From a checkpoint of a small transformer trained on Wikipedia.
Architecture: RMSNorm before each block, rotary positions.
MLP neurons of a small language model. Each row is named by its layer, matrix (gate and up: input weights; down: output weights) and neuron, and shows model dimensions 80-143. Each number is 50 + 10 x the weight over its row's rms, rounded and kept within 0 to 99. A neuron's up and down rows have the sign that makes its largest values positive.
Before each neuron's rows, "fires after" lists the tokens most often just before its 100 highest values on Wikipedia text that the model never trained on; "fires before" lists the tokens most often just after its 100 highest values on Wikipedia text that the model never trained on.

fires after: "I", "N", "C", "O", "A", "a"
fires before: ") ", "\n", "-", "A", " ", ", "
L3.gate251:67 50 55 79 55 41 50 50 47 70 40 54 43 61 50 62 49 53 60 60 49 52 44 45 42 66 50 59 48 52 43 39 44 58 38 51 49 38 46 42 49 54 46 45 45 55 44 38 61 41 54 49 45 53 54 54 62 48 54 47 32 33 44 46
L3.up251:53 46 58 65 58 35 53 51 51 60 44 50 46 58 50 54 40 64 59 61 45 55 44 44 36 50 45 60 35 30 44 29 46 43 50 50 44 57 52 38 51 54 46 63 52 51 48 29 53 41 48 46 48 34 52 46 68 55 45 59 30 52 40 33
L3.down251:46 63 60 51 59 53 48 36 52 41 67 49 58 34 49 55 42 61 58 36 40 57 42 45 49 44 62 65 40 43 39 63 37 61 62 58 45 37 30 44 56 44 64 38 57 47 40 43 47 45 57 40 39 56 63 31 53 43 52 60 71 58 42 54

fires after: "| ", ".", "201", "199"
fires before: "| ", "|"
L2.gate404:40 57 33 60 53 52 74 48 60 60 58 43 55 39 52 56 30 68 44 56 53 61 51 59 51 51 54 43 45 64 36 57 53 57 34 53 57 55 50 47 60 40 59 49 55 48 50 74 49 44 51 46 61 66 50 52 43 58 56 65 70 34 50 59
L2.up404:49 52 39 52 35 56 54 48 47 59 38 52 51 47 44 63 40 56 52 56 60 41 49 52 38 37 47 39 67 75 60 67 53 49 43 60 46 48 45 49 47 46 46 50 40 59 62 60 46 53 44 45 51 65 60 55 51 36 53 75 44 53 50 57
L2.down404:75 44 38 53 56 58 63 48 47 51 69 57 50 48 39 65 45 43 58 40 45 67 54 51 61 55 51 49 48 76 57 62 43 49 42 61 65 43 50 59 55 42 43 50 47 55 50 57 43 48 19 40 59 39 47 37 58 39 45 60 47 47 54 35

fires after: "|"
fires before: "| "
L8.gate483:44 47 66 57 51 53 50 52 35 56 52 46 46 37 63 32 47 48 52 61 55 35 58 39 42 46 49 36 49 36 55 49 69 68 41 42 59 40 49 55 37 56 55 59 48 42 57 42 74 40 56 45 62 40 65 58 24 35 34 32 48 54 46 58
L8.up483:55 68 45 61 68 61 43 47 49 46 41 29 43 43 46 61 29 71 44 34 53 49 60 62 49 47 31 50 48 38 57 71 37 56 28 48 59 54 48 48 45 44 51 65 44 47 63 46 56 37 54 61 32 46 53 46 58 35 45 48 46 46 57 44
L8.down483:38 62 44 62 56 43 60 38 54 63 55 51 40 61 54 67 64 34 51 57 35 54 55 47 55 37 39 46 37 58 62 55 45 70 76 61 29 56 53 47 48 51 56 47 55 44 33 58 44 55 53 36 59 31 40 45 71 64 57 46 47 46 52 51

fires after: "| ", "and "
fires before: "| ", "|"
L9.gate72:40 50 59 46 40 49 48 67 60 32 42 37 61 50 50 60 42 59 52 41 49 59 50 51 35 46 79 59 66 40 51 69 50 47 67 63 40 69 39 51 61 48 49 49 58 50 65 46 54 51 55 48 49 47 49 71 36 52 57 51 51 61 54 47
L9.up72:58 52 50 53 34 63 48 54 49 52 60 44 57 37 43 38 37 51 39 36 50 26 63 66 78 60 43 43 59 14 48 72 51 48 52 45 58 45 47 59 56 53 44 46 57 57 48 50 54 56 40 46 78 49 47 43 36 71 35 73 48 58 48 48
L9.down72:58 35 48 43 43 52 63 41 50 57 45 52 51 53 50 43 40 37 55 34 69 36 73 49 45 48 75 50 64 33 57 61 45 50 63 35 40 57 37 40 56 55 55 47 39 54 50 57 57 54 46 40 46 51 45 59 65 58 52 57 37 57 58 32

fires after: "202", "201", "198", "ov"
fires before: "–", "et ", ")", ": ", "ic "
L11.gate332:52 44 55 58 49 48 49 52 47 53 62 45 45 37 30 60 50 40 46 43 59 68 44 22 41 52 59 41 40 51 60 38 40 67 42 39 56 53 39 51 51 42 67 52 44 34 37 37 49 55 59 40 60 30 60 60 43 61 70 50 27 58 62 52
L11.up332:50 59 61 32 43 43 48 59 43 37 68 68 61 39 35 49 48 52 63 55 54 59 44 44 51 55 58 46 57 45 38 41 54 54 43 49 46 59 42 58 52 59 54 52 61 34 63 41 46 67 79 52 58 48 53 40 50 67 54 57 54 65 49 37
L11.down332:54 53 40 60 58 57 52 54 53 50 62 58 47 39 42 60 61 51 50 61 50 59 57 34 62 50 54 58 51 64 57 38 54 50 49 56 23 49 48 50 45 71 33 36 57 43 66 45 58 70 54 51 56 56 61 46 53 55 37 54 43 53 48 47

fires after: "\n", "|---|---|---|---", "and "
fires before: "|", "|---|", "|---|---", "n", "n ", "ni"
L3.gate35:41 72 52 48 49 57 52 52 41 54 38 49 46 33 64 47 69 38 42 46 49 45 52 43 50 31 57 39 47 38 48 56 56 53 47 62 47 43 39 47 38 52 45 59 38 30 49 42 41 37 42 37 40 35 31 53 48 58 52 41 67 59 40 47
L3.up35:23 67 51 71 60 53 56 46 61 36 48 46 40 54 51 60 60 50 55 41 52 46 53 47 51 41 63 43 34 40 43 76 51 75 47 51 54 58 54 55 26 44 52 51 35 46 43 56 49 42 33 30 32 50 45 45 34 65 55 59 53 68 51 55
L3.down35:51 56 44 44 56 29 58 30 39 32 67 44 56 38 58 57 66 39 62 52 41 60 48 39 75 42 66 41 41 44 34 69 51 50 53 48 50 49 52 59 49 30 35 42 44 56 58 54 48 70 39 45 54 63 50 44 58 51 59 42 57 55 56 57

fires after: "|", ".", ")", ";"
fires before: "| ", "- ", "==", "The ", "In "
L8.gate369:46 35 56 39 64 41 62 46 42 55 58 44 33 49 43 52 51 52 36 65 65 52 56 51 49 32 69 45 57 39 74 57 37 63 35 55 64 60 60 50 43 41 65 56 62 46 52 45 53 40 50 56 57 45 55 61 46 53 50 43 35 53 64 48
L8.up369:35 47 74 50 57 57 56 45 44 53 50 49 50 43 47 43 53 54 54 73 61 56 56 60 53 61 40 40 43 59 66 70 53 67 47 43 49 58 62 57 47 51 48 58 70 35 31 32 58 47 56 45 76 47 36 60 37 50 45 49 32 53 41 50
L8.down369:59 47 51 54 50 48 52 39 54 49 53 46 47 44 50 53 46 44 53 36 27 50 66 46 60 36 17 59 55 48 50 54 64 67 47 54 57 29 33 61 40 57 63 61 63 60 39 50 48 60 60 45 46 58 44 39 45 46 51 31 33 49 57 58

fires after: "| ", "is ", "was "
fires before: "| ", "|"
L4.gate381:60 44 47 48 57 44 58 36 44 46 43 51 48 47 46 32 51 57 49 37 53 38 38 53 62 43 71 41 63 39 55 68 50 62 62 37 44 66 40 41 49 50 50 57 54 41 39 79 70 62 47 67 25 62 58 29 50 61 50 65 58 64 56 57
L4.up381:50 47 54 62 42 56 52 48 65 34 39 30 47 47 51 37 49 55 35 47 49 32 59 59 76 34 54 39 51 37 66 51 67 43 53 52 56 62 44 47 58 64 63 63 73 45 55 55 48 35 49 64 32 54 42 53 44 45 41 61 65 54 42 47
L4.down381:37 48 45 42 49 54 45 71 47 33 46 53 44 49 39 58 47 55 54 26 42 40 57 62 40 46 63 44 57 67 64 56 56 52 44 55 37 52 33 77 43 55 39 48 45 45 44 57 37 49 61 50 45 73 49 41 56 63 48 38 53 36 64 59

fires after: " ", "ar ", "| ", "- "
fires before: "\n", "\n\n", "ot"
L9.gate587:49 40 53 31 37 59 61 46 60 58 39 35 52 33 43 35 48 45 63 57 61 65 36 51 53 46 39 25 28 56 57 48 56 37 42 45 30 31 57 48 46 44 48 48 41 56 46 67 54 63 63 51 43 40 51 56 49 51 65 34 50 39 46 62
L9.up587:53 63 51 53 44 28 57 58 70 63 37 47 41 50 53 58 64 36 53 40 45 59 66 46 48 56 45 63 64 42 50 54 50 48 50 62 50 56 41 38 55 52 41 45 51 46 36 72 38 45 68 47 44 59 55 48 47 34 45 38 46 52 53 44
L9.down587:48 60 52 55 49 54 47 61 58 56 47 52 66 56 51 37 37 58 53 62 41 64 52 48 41 47 52 64 74 43 68 44 63 66 58 32 62 43 51 45 28 43 52 49 54 54 33 59 46 43 47 43 41 72 55 40 69 45 54 25 56 41 51 35

fires after: "| ", "–", "October ", "\n"
fires before: "| ", "|", "the "
L2.gate234:52 64 32 64 40 57 62 49 45 58 34 52 49 45 56 41 47 54 43 50 45 59 48 43 51 60 54 53 32 52 57 46 64 53 25 55 58 44 51 47 42 45 56 61 43 50 70 49 53 75 48 45 51 43 53 56 49 41 56 45 57 79 57 51
L2.up234:52 60 52 40 36 58 56 66 48 49 44 48 53 44 42 37 52 65 47 53 52 40 43 49 50 56 69 36 51 59 69 54 57 37 42 39 59 54 47 46 34 54 58 45 35 51 50 69 45 64 56 47 43 48 47 38 58 25 48 63 50 68 63 52
L2.down234:50 41 38 53 46 54 51 37 51 59 41 47 61 27 50 49 41 36 52 64 67 63 53 59 57 44 47 64 58 54 40 57 34 53 41 65 46 43 60 39 51 56 50 53 44 45 42 44 45 43 54 48 40 52 53 33 44 70 49 57 53 48 52 37

fires after: ";", "E", ")", "W", "es", "o"
fires before: "- ", "/ ", "on"
L3.gate490:55 58 52 43 48 65 51 50 28 50 63 43 52 52 46 69 52 66 40 52 61 53 35 41 47 50 66 42 60 41 59 56 48 60 43 54 54 58 36 41 46 61 51 49 56 46 33 45 57 65 35 61 61 49 57 63 56 27 53 62 48 52 52 55
L3.up490:52 49 52 43 31 64 51 55 35 47 59 58 46 71 48 43 39 58 33 49 45 60 36 51 58 58 62 50 54 35 67 45 39 53 46 47 58 54 58 68 56 70 65 49 59 40 41 45 40 52 42 41 41 61 49 44 56 29 55 48 55 51 61 47
L3.down490:65 54 43 49 47 58 51 54 63 53 43 45 63 42 56 58 44 44 36 54 46 37 53 36 44 22 61 41 57 41 57 60 31 62 41 62 54 46 61 47 48 59 42 62 74 47 51 48 45 60 55 62 57 30 42 36 46 47 43 66 45 60 55 44

fires after: "was ", "is ", "fer", "s", "been ", "also "
fires before: "as ", "to ", "the ", "for "
L2.gate283:45 54 50 57 53 50 64 52 29 45 25 52 40 37 54 45 45 41 43 53 50 42 49 39 41 45 49 46 27 32 60 53 29 62 42 45 58 66 61 62 56 65 58 43 65 54 27 54 52 54 46 47 36 40 59 46 51 41 62 54 41 62 71 62
L2.up283:43 56 53 53 44 58 55 61 36 52 39 50 43 41 58 50 36 56 41 33 57 41 51 46 30 39 60 52 32 42 60 41 47 57 45 50 50 59 56 52 60 64 63 52 69 41 39 46 52 43 52 51 46 41 46 44 57 36 68 45 32 54 54 54
L2.down283:52 41 50 53 37 61 50 41 44 45 31 47 57 50 41 57 50 49 41 39 56 49 78 51 64 40 26 46 33 38 47 36 49 53 48 72 41 66 52 52 34 39 57 42 61 58 48 54 49 35 56 43 32 51 30 47 41 39 52 58 55 58 51 39

fires after: " ", ") ", "ar ", "ts "
fires before: "\n", "\n\n"
L12.gate29:47 57 33 36 57 30 53 58 49 47 41 48 70 25 33 47 47 41 56 65 60 64 46 46 47 47 56 45 55 62 71 32 50 40 50 38 35 32 35 34 46 38 53 58 58 49 61 69 64 51 70 33 31 63 49 64 43 35 46 46 35 51 48 50
L12.up29:40 52 55 34 42 52 58 57 45 62 58 53 36 56 66 49 59 52 57 55 79 66 55 49 61 54 26 44 51 42 51 67 50 47 52 60 48 39 68 58 60 48 55 44 34 51 62 41 45 63 44 58 46 61 50 42 51 42 46 39 48 47 53 63
L12.down29:55 41 55 43 53 59 45 40 50 55 47 67 62 50 55 39 36 43 58 54 56 65 48 57 45 41 49 67 45 46 63 52 51 35 66 32 52 54 46 51 23 54 71 47 56 52 49 31 25 49 57 39 31 60 51 44 62 57 53 58 49 50 42 56

fires after: ", ", "omin", "per", "appear", "Pri", "now "
fires before: "as ", "| ", "in ", "by ", "to ", "|"
L4.gate427:51 64 57 55 42 64 46 42 50 35 43 41 28 43 45 40 34 49 37 51 53 57 39 47 56 46 53 50 33 45 51 55 45 61 47 57 29 48 67 41 48 52 53 37 55 62 55 46 45 48 75 40 32 37 42 64 59 44 53 61 36 59 45 50
L4.up427:40 56 39 43 28 58 49 64 32 58 57 46 35 39 46 48 55 46 43 56 57 60 54 54 37 46 40 28 55 42 37 50 39 43 43 48 40 54 36 40 52 45 64 32 79 61 57 43 78 41 60 52 43 57 33 37 44 47 60 65 48 57 40 60
L4.down427:34 49 37 55 51 34 49 31 34 43 52 56 63 39 61 51 32 56 41 44 35 55 64 43 42 54 41 69 42 45 66 48 44 61 42 55 42 49 59 69 29 41 64 60 41 61 54 51 52 45 68 58 58 53 49 55 53 58 60 51 45 76 52 40

fires after: ".", "z", "A", "|"
fires before: "==", "b", "===", "In ", "== ", "The "
L4.gate384:50 46 51 64 54 56 63 54 44 37 49 43 55 52 58 52 67 49 51 46 66 28 42 49 56 59 50 48 45 40 50 56 43 65 43 57 55 53 56 60 60 58 61 61 37 46 42 47 74 35 57 49 58 48 60 62 46 45 53 59 43 60 36 63
L4.up384:39 50 66 49 60 36 58 54 52 64 60 38 33 67 43 37 49 49 60 29 57 47 61 50 41 56 47 49 59 42 48 44 33 37 46 40 33 38 33 43 47 43 36 66 43 48 42 68 56 58 48 47 56 61 53 65 38 37 41 53 45 52 35 51
L4.down384:35 53 44 48 44 55 35 54 48 53 54 43 71 28 53 56 46 67 36 51 48 43 67 37 50 49 41 66 44 54 43 62 59 48 50 48 51 65 48 46 36 41 61 69 76 49 52 51 49 56 54 41 34 56 30 32 36 46 50 71 58 58 45 41

fires after: "==", "| ", "\n", "===", "|"
fires before: "| ", "- ", "===", "199", "198", "The "
L2.gate450:31 38 47 60 65 34 46 38 47 70 51 49 47 58 49 58 64 44 36 55 46 54 61 40 39 63 75 36 56 72 49 45 38 64 52 53 32 46 29 53 55 49 35 51 39 41 49 72 56 48 40 72 41 62 45 43 46 58 42 52 40 53 48 44
L2.up450:37 42 40 44 59 48 42 34 47 57 60 43 45 65 53 64 58 38 34 62 59 37 60 46 45 67 68 45 55 69 51 64 38 54 50 56 30 52 38 43 56 58 41 41 54 29 43 71 52 55 31 84 40 52 42 45 57 56 41 61 54 43 41 53
L2.down450:52 41 51 43 62 47 55 52 60 41 63 43 38 40 28 34 59 38 54 29 33 55 38 69 58 40 52 63 43 46 72 50 47 46 49 47 43 63 42 67 46 61 54 46 45 59 49 39 61 51 53 44 44 54 72 57 60 31 43 34 41 24 44 68

fires after: "202", "201", "200", "Comm", "196", "comm"
fires before: ", ", "–", ".", ". ", ": ", ")"
L5.gate439:63 42 67 44 42 44 51 58 45 31 58 70 40 51 36 53 62 40 60 63 52 51 58 46 57 66 46 47 48 52 43 55 41 57 65 41 63 56 62 36 33 48 44 41 55 54 51 48 52 47 58 51 48 52 49 54 46 69 58 44 55 75 75 49
L5.up439:49 61 48 61 53 54 66 84 56 64 48 52 47 57 49 38 52 54 43 63 33 52 49 39 64 46 36 60 60 52 50 42 59 58 35 44 59 52 54 19 67 41 52 35 47 37 50 37 47 69 35 49 51 68 51 45 51 61 62 64 36 54 59 59
L5.down439:42 37 63 46 61 43 60 44 68 27 59 58 42 36 70 34 56 61 49 60 39 63 46 54 35 41 42 41 36 33 49 43 47 62 58 46 42 43 71 45 34 69 53 41 63 44 56 43 46 75 45 61 40 64 50 39 42 57 61 36 45 71 61 54

fires after: "\n", "ed ", "ated ", "ing ", "|"
fires before: "the ", "|---|", "|---|---", "|", "| ", "Y"
L4.gate254:46 58 55 63 41 52 52 54 42 62 57 56 33 52 45 39 54 50 47 54 63 53 66 42 61 56 70 47 46 69 59 38 68 34 43 45 45 52 57 41 67 55 47 39 43 57 58 51 48 31 46 53 59 48 32 52 49 35 52 43 55 52 39 34
L4.up254:38 68 64 60 32 46 58 65 40 51 60 56 40 52 34 49 52 56 42 43 51 57 57 41 55 48 51 40 60 72 62 52 31 46 60 52 52 47 48 34 40 57 50 28 56 46 59 52 54 43 47 54 53 45 41 56 48 42 55 69 66 48 37 40
L4.down254:40 45 37 60 63 53 59 61 56 45 46 58 54 35 58 63 49 60 54 41 36 55 58 43 43 55 46 19 47 45 44 58 57 60 54 67 53 55 42 51 45 54 61 45 59 41 49 43 60 46 43 35 62 54 52 45 49 57 62 36 58 51 61 41

fires after: ".", "|", ")"
fires before: "| ", "==", "===", "In ", "- ", "The "
L11.gate607:61 47 52 31 62 49 53 27 44 49 48 41 45 65 52 51 57 45 59 52 48 60 63 49 55 48 37 41 49 60 49 57 67 64 49 41 57 39 43 58 39 38 54 69 65 54 66 53 53 56 51 50 47 53 49 56 47 38 26 48 29 50 57 43
L11.up607:50 45 58 41 51 43 45 29 33 43 48 54 61 44 38 49 63 34 42 44 59 60 59 45 43 42 70 41 45 55 44 41 31 73 48 68 44 51 37 59 44 57 52 49 59 33 39 50 48 65 32 48 50 48 40 42 47 53 48 35 49 47 43 62
L11.down607:87 70 47 63 41 49 51 51 53 57 50 47 37 42 64 51 39 52 52 54 58 58 27 58 48 60 74 48 64 54 42 47 49 22 43 34 49 56 61 41 67 50 55 54 45 60 45 50 52 35 60 53 48 49 65 54 64 49 65 65 64 39 43 45

fires after: "| ", "omin", "N", "-", "g"
fires before: "| ", "|"
L8.gate271:53 41 57 43 34 70 55 61 53 63 31 31 42 48 37 50 48 55 50 49 46 48 46 31 58 57 57 37 44 41 35 56 64 49 64 48 47 59 66 47 67 40 46 49 42 75 50 31 56 38 49 34 62 55 40 55 45 50 56 66 54 54 46 30
L8.up271:42 41 34 47 47 53 44 47 44 62 41 38 61 59 49 54 38 46 48 56 50 33 47 57 40 42 54 31 58 42 53 47 47 52 56 43 64 48 48 52 75 59 41 34 41 48 53 61 53 45 49 45 60 57 49 76 46 37 51 57 56 63 54 41
L8.down271:38 48 50 53 44 71 64 36 48 47 46 55 43 50 49 57 50 52 33 56 54 40 61 45 47 55 73 57 48 63 53 62 64 48 45 49 55 38 55 52 66 45 79 56 52 53 37 50 51 41 69 60 56 56 70 63 60 39 48 56 63 43 54 42

fires after: "| ", "2", ":", "4", "\n", "f"
fires before: "| ", ":", "00 ", "p", "2"
L9.gate332:58 33 49 51 55 50 39 53 48 62 36 49 50 56 44 53 50 49 46 54 51 48 41 32 32 72 62 48 69 64 38 63 52 47 54 44 37 40 37 50 65 63 56 33 51 61 53 59 53 45 44 47 33 48 32 52 29 38 55 41 54 49 46 52
L9.up332:51 64 42 46 60 46 55 60 27 51 54 52 43 45 44 63 47 40 51 55 42 42 61 44 47 42 51 45 50 40 48 40 40 67 64 48 58 51 36 38 45 28 46 51 53 63 49 67 50 55 55 44 52 35 32 46 47 56 42 44 41 56 39 27
L9.down332:72 61 64 63 35 46 48 64 77 47 49 56 59 41 42 41 42 43 37 59 41 61 61 56 56 62 52 50 52 51 32 36 52 38 56 35 42 58 60 39 62 47 56 67 42 41 40 51 51 39 43 48 38 47 47 59 64 47 45 63 39 41 58 53

fires after: "| ", "em", "su", "ex", ", "
fires before: "| ", "oy", "sident ", "ach", "fer", "par"
L12.gate90:27 46 50 58 54 59 63 49 50 48 57 56 50 52 35 42 46 54 32 51 57 58 58 55 47 38 54 40 46 42 43 54 43 59 63 63 39 27 47 46 34 44 39 50 55 37 42 37 50 55 54 32 55 48 42 59 40 47 45 70 49 53 29 62
L12.up90:36 52 51 30 39 56 58 49 54 42 55 54 53 57 42 72 55 55 41 64 52 42 66 50 44 35 60 39 58 53 54 55 53 58 69 39 48 43 30 62 66 54 75 42 54 66 37 60 61 63 32 42 46 62 61 51 47 54 71 64 57 44 45 57
L12.down90:63 33 56 52 41 48 56 44 52 56 43 40 50 53 41 60 54 61 21 53 41 49 60 52 62 47 37 52 61 48 45 45 44 71 43 55 59 41 62 50 28 58 55 31 46 50 58 63 55 56 42 34 45 53 51 54 47 40 65 51 48 64 50 64

fires after: "A", "a", "N", "Y", "O"
fires before: "s ", "le", "h"
L4.gate371:59 49 41 55 37 39 48 55 54 63 54 42 49 58 43 54 43 43 48 74 35 59 59 56 56 68 41 55 60 32 65 39 48 62 50 37 39 52 38 45 39 52 52 57 64 30 54 51 70 43 46 56 47 41 58 62 38 55 48 68 53 34 30 64
L4.up371:66 51 56 60 38 29 50 76 63 57 49 69 42 40 50 46 55 54 59 55 49 41 43 33 56 62 51 62 60 48 33 62 51 51 69 29 52 38 69 58 57 58 30 36 55 57 67 53 45 44 52 48 53 57 49 64 49 66 55 57 47 25 43 59
L4.down371:68 33 62 54 56 64 64 41 44 43 54 54 49 40 49 55 56 44 44 47 58 47 49 39 53 28 43 44 80 55 32 54 55 45 49 55 61 44 52 56 46 59 51 53 60 38 40 61 45 58 42 53 36 58 35 40 37 54 39 18 54 45 49 39

fires after: "| ", "c", "C"
fires before: "| ", "|", "c"
L5.gate535:42 43 54 72 43 52 58 49 68 35 40 50 55 39 63 48 46 37 59 42 47 50 38 36 50 46 56 39 43 55 65 56 56 46 57 42 44 56 55 58 65 64 65 43 37 41 27 47 21 66 76 51 39 43 63 51 43 49 41 55 63 65 62 44
L5.up535:48 43 46 61 39 53 65 30 44 44 39 51 43 55 52 46 37 70 52 48 53 45 44 63 62 50 84 47 50 50 66 76 31 29 54 49 50 40 51 56 49 59 39 47 48 31 49 59 53 65 64 64 54 35 62 57 67 29 48 49 44 62 41 59
L5.down535:53 37 57 67 52 48 61 42 59 50 43 47 41 31 37 56 59 45 58 50 39 50 63 31 60 54 53 51 47 37 50 42 67 60 61 71 52 49 31 49 51 51 54 39 46 56 45 52 45 50 65 29 53 51 38 38 66 72 49 34 69 35 57 34

fires after: "he ", "He ", "She ", "e ", "she ", "ams "
fires before: "ed ", "u", "ach", "ent ", "ned ", "id"
L8.gate382:52 62 52 39 47 67 47 51 64 58 51 46 34 56 65 51 27 46 60 35 56 63 74 47 54 48 45 55 47 56 60 42 45 41 61 38 45 52 40 34 38 56 57 42 34 56 45 63 65 44 41 53 26 47 38 38 53 64 57 49 48 45 58 50
L8.up382:46 60 40 46 44 67 63 37 64 47 60 50 52 64 56 54 41 44 49 33 62 56 66 50 46 52 56 45 44 41 41 42 62 43 67 36 49 40 53 43 35 43 44 45 38 43 53 61 62 53 46 43 50 43 38 32 46 62 52 64 56 56 65 36
L8.down382:41 51 49 49 63 59 61 54 44 55 52 65 52 37 55 41 51 55 59 35 61 65 62 51 53 39 43 47 41 64 48 51 52 35 65 85 50 43 41 51 29 60 44 58 52 40 50 48 69 54 65 61 40 31 33 46 54 56 63 40 37 57 50 40

fires after: "R", "av", "B", "det", "d", "f"
fires before: "able ", "ro", "way ", "y ", "s ", "ey "
L2.gate538:54 54 53 40 38 40 45 35 46 40 46 55 48 52 53 46 46 75 58 37 50 64 42 60 46 56 47 51 70 38 51 45 33 47 42 57 37 45 61 51 71 62 46 47 60 53 60 61 53 42 35 50 41 42 48 48 52 66 56 73 57 49 52 42
L2.up538:48 46 47 28 32 34 57 43 39 51 45 55 45 60 46 57 46 70 53 48 51 64 34 53 46 49 54 58 57 35 44 30 47 33 31 59 27 54 55 51 67 59 47 52 59 46 59 68 53 34 42 44 50 54 45 52 44 65 56 75 49 43 49 57
L2.down538:60 46 49 43 57 45 54 37 62 38 56 58 58 45 47 62 51 55 57 44 57 65 72 61 41 39 52 63 44 43 42 40 59 48 36 60 21 65 45 29 61 65 55 37 52 52 50 59 53 51 39 34 53 46 47 48 49 67 60 71 48 42 45 57

fires after: ".", "|", ")"
fires before: "| ", "==", "- ", "In ", "The "
L8.gate520:45 54 58 51 66 49 47 28 32 54 34 39 51 45 54 46 43 55 28 51 40 56 48 77 44 61 42 52 49 45 73 59 21 79 45 47 50 46 56 59 36 56 58 60 54 30 41 37 56 51 52 42 64 55 47 66 35 48 45 38 35 55 43 36
L8.up520:36 44 55 52 67 49 52 42 41 41 50 39 42 46 56 61 40 56 35 48 58 52 51 63 47 60 54 52 62 35 74 66 40 78 27 50 45 41 58 54 43 44 50 61 64 35 44 44 57 47 51 44 68 69 41 70 49 42 47 47 33 50 49 41
L8.down520:48 25 47 46 61 45 48 28 39 45 52 34 56 44 46 52 52 39 47 45 47 50 69 41 49 39 07 54 40 43 44 59 48 69 59 53 56 53 55 65 39 55 39 46 63 42 50 60 55 47 46 61 45 67 35 32 43 45 47 33 41 58 49 57

fires after: ":", "  ", "=="
fires before: "- ", "  ", "\n", "| "
L2.gate620:64 36 53 48 59 37 40 52 39 59 44 50 34 54 43 56 42 42 51 50 74 40 50 46 50 31 47 41 45 63 58 61 20 54 58 56 40 52 60 54 48 53 60 57 57 42 56 48 54 58 64 44 56 46 58 38 51 39 51 35 52 51 53 34
L2.up620:68 47 55 57 61 40 43 50 33 51 41 43 41 61 52 48 47 41 59 53 70 35 50 53 50 38 50 34 45 67 59 66 28 60 54 54 43 49 61 48 51 46 57 55 52 43 61 49 58 58 53 40 61 54 54 37 50 50 49 37 53 54 55 27
L2.down620:39 38 55 50 59 48 44 54 61 34 61 33 55 71 57 57 54 47 49 58 57 52 49 66 62 29 30 35 51 42 70 54 47 68 55 56 49 34 68 53 67 50 57 39 55 43 58 41 47 45 64 40 45 35 35 29 50 51 52 38 48 38 54 43

fires after: "|", "."
fires before: "| ", "==", "===", "In ", "== ", "The "
L5.gate196:57 54 61 69 49 53 44 53 52 46 33 61 54 49 46 58 54 55 42 45 46 44 56 52 46 63 69 55 40 63 59 57 33 50 53 50 45 54 54 54 42 50 56 62 63 50 31 40 51 44 43 45 57 47 48 49 40 58 58 41 43 52 51 39
L5.up196:55 60 58 49 65 45 49 50 32 47 55 47 55 42 45 58 37 63 41 60 57 45 63 41 57 62 56 50 38 51 76 55 31 45 55 39 53 34 42 48 52 57 48 63 42 51 32 32 50 48 56 39 48 75 33 48 42 51 40 44 43 48 39 34
L5.down196:53 27 50 41 37 48 47 36 39 49 42 43 53 54 48 45 49 49 36 52 72 59 74 42 61 50 23 59 47 49 58 59 49 64 50 42 50 44 59 58 36 58 42 52 59 56 55 45 53 56 49 41 48 62 29 52 49 54 37 43 35 64 51 47